config = dict(
    num_hidden_layers=15,
    num_attention_heads=6,
    num_key_value_heads=6,
    head_dim=32,
    vocab_size=602,
    norm_place='pre',
    norm_eps=1e-06,
    attn_scale=0.369,
    init='normal',
    init_std_down=0.0596,
    max_seq_len=256,
    doc_mask=True,
    z_loss=0.0001,
    max_steps=7908,
)
MLP neurons of a small language model. Each row is named by its layer, matrix (up: input weights) and neuron, and shows model dimensions 0-191. Each number is 500 + 40 x the weight over its row's rms, rounded and kept within 0 to 999. Numbers have three digits each.
After each neuron's rows, "fires on" lists the tokens most often at its 100 highest values on Wikipedia text that the model never trained on; "fires after" lists the tokens most often just before its 100 highest values on Wikipedia text that the model never trained on.

L4.up618:469511447487501481493514497461521534531540523430481443518544498488482525558525437433497520490526571453511503520418444500518601493529485455494493528483500523496502541519487478467504465560409460466497464508421529498476411465449460452457515502561455477507436582490525529444547456567526540537487461600434491443460514417497568493489536509505590467511516505560496400536516597440509557506521557474439429539485481492528479479493467528517487456529494478531533530556414490504463522584451488599527513501472516511541464491491484561541469490499442477475500515496509481507518519548509561512
fires on: "g", ": "
fires after: "on", "y", "or", "ar", "er"

L7.up699:474494501501537475597572458523515557513486466487518452524508490432522486504439587508508550544549470463525438539530456458549454493614524552459539495501500492512508581536528549490484595481478448517477489521527510524590540552462417578569522467470423505502543492546448560410436533515444525437530518510567451488428480562510543453506516492562549502543586468476448488542447498473511524507526501503464492522505525552616566501469471512500441482516541478483557475520521521481509482459507507520558528501461500473497496476504563444452557545535503505509549516482498489505507489444478510461
fires on: "ad", "str", "ak", "i", "re", "iv"
fires after: "c", "St", "i", "oc", "D", "di"

L7.up163:576498514603537551497444527390537498510504512466514496479532522507510511517511525498471393510485490432453504427513482508484492547563476476516473482537508512542439538519520533536456530500463488542503493504431490526541443479520431462548500455524492511535504466459572442524478517499425457513536426561551483492419432524501525446516533466565501425548486517495504516450487437483559482468464403495481535467438460447500550529511504539495578477529491526476524567433559468536465459494513522428506475498491448462521587502487566533481547448473532519558514527525449408444519562540518524524
fires on: "oug", "on", "os", "ot", "ol", "h"
fires after: "n", "th", "r", "the ", "h", "o "

L9.up574:481504433491448500544383474458481490499487494555547550468483568547484435499589463470490459575504397431483435495496458482435397485512516478517466478477495521529478556552482453478527478526477509503455500478480526498497488480499482492506550456525519504532477452515497465524457507541525522499567483478459430479518486477508498481462531496508509518462487504510457453452478477551604442465505496444522532404470485472471433527490429553523447523516492456526478527534522541517505512464518416482608483444458483606563467485525518505494439492469474455512494480483507388503528604531436452488
fires on: "-", "on", "or", "li", "e", "om"
fires after: "al", "s", "il", "sh", "ro", "Al"

L3.up268:566548508487512476538496475508515518496493537486539522529565563493451547489492513491462521535524511448468497542492521429506482460528523509416465500474519530557429521571528471556507472537478556533458473499487485486511499619565461505494473465526489600502509501414443487498482458471528524488489470463428502528489514569483531473545529457484511476464431488570574490481527466506505521510473527545526451537464543433495514449514472433463499546531533535372476479557496488490500537474493465523510550433443496467462374580503473420531559419468479484524529477511424501501515487476463395545
fires on: "| "
fires after: "\n"

L4.up317:441473534483417461460526460497484507519426512527532494456551453469430486418596457524542450529472462428582605466529524473593525467513556438467482504446473474443502508506451500545554495505529462542515508466489385383487546491440493521461544487504508469479530472549498571478517422515491488508500433475446472462501498460488505507498521536529479484470510471459450528509534466539471505551520478455455459535516455464489450511542505552508510470475467534504485497438444470480527445543492440532500448456431539554475468525464497511538481481448451475387467506453470516534459486551531469526
fires on: "e ", "ian ", "ch ", "an ", "h ", "k "
fires after: "es", "en", "e", "si", "al", "b"

L3.up175:466469519446450462432596503518469438445476520491568509537549440498484493506522501486460497539482516471451499467479499500554524482573509471481461512410506465443480527495443507543491450477520524510529518518553392505506495560517562517542532451509425544478526522523436518458534459473505449544532441527474499498472548508473491479494502539527515512551488525473530532553502499509466409529565481607531527502445476491508528483507587552529472524479534502566528486483497450495615487484464493510530501493523525460502522506441525528512510469563470469387477558573468485527476386542567492612
fires on: "an ", "ch ", "h "
fires after: "ic", "e", "en", "is", "si"

L8.up303:471457580537500519540476575543483523479498517387537527499499466522534501503497525536447558467488467585491496449435465472502405503501487502509449417489517492477564470526466442545514483536533519502510549471517506493510540521494458523516438531493489466588448527561539509573477508519438453499518471518502587515472460596542506533466496553561498516385527485486513493505454564464523469471455533493557450508508433447471424522462497546432567544523475459506471507532473544572523549474453554517547454537472462465448455530539465543569481455545456486520534515495518543501578513541532532461
fires on: "ol", "-", "z", "ob", "n", "b"
fires after: "on", "R", "i", "Al", "G"

L3.up241:489516553548401507521481419536559445499508504512503515555526439461522532523504464522524460528468535475508563470520424499517460518479475420408462467440505444484467466523475544544476539516491453564512510438517412470578466500474504510447488413485574423531527567542452520478512520529547436467569499474512465515475560492497511516502491528503525513458487474493523518480546560498485515550507496511486511532419473526437474551563513488547482405545476546623557427523491465551539406509426489507466470493472528556547518570489513529520500483516507485421538535487485526530505476523502442507
fires on: "| ", "ian ", "e ", "h ", "ent ", "ch "
fires after: "es", "is", "end", "b", "al", "en"

L3.up688:566478563425433515603478519489469508489487557423569513457522536495495552521496539457503511505541495443392510503484467478428507524548528540451503519470563482463486506529480509532482540539486539505509502483473532483533360486507484481414489533492481570433555494502480508489511542485494500476518492503460521514474489478562503524563473476471485428443454551612530509470482456493513440492516573499457510482520500487521490404590461513516477456453460509537467510621522470498407506498447541543486536456556562491449457528566536525443512473507510466552495534520509469486506502519509431522
fires on: "| "
fires after: "\n"

L9.up39:557504528515504526495451510491497483497543498578515500442476549523419498507630468530531489491435459449493471485458555536474482435499557532577488483482486453441518485544503510502511440524492513412573529467497449518562543497517550459484487525476435406485475583523487497523508453470467479436495543462415461519563516547480457468498480507465510415490532486486515410513456500519495422431500426522471514521451470513520502557454501488479435465482563564561532524521456545458493500483479479461475503429473533567474486475516508395490517524467519450477464474554492518575522603499486513495
fires on: "we", "om", "li", "\n", "sid", "on"
fires after: "et", "s", "y", "-"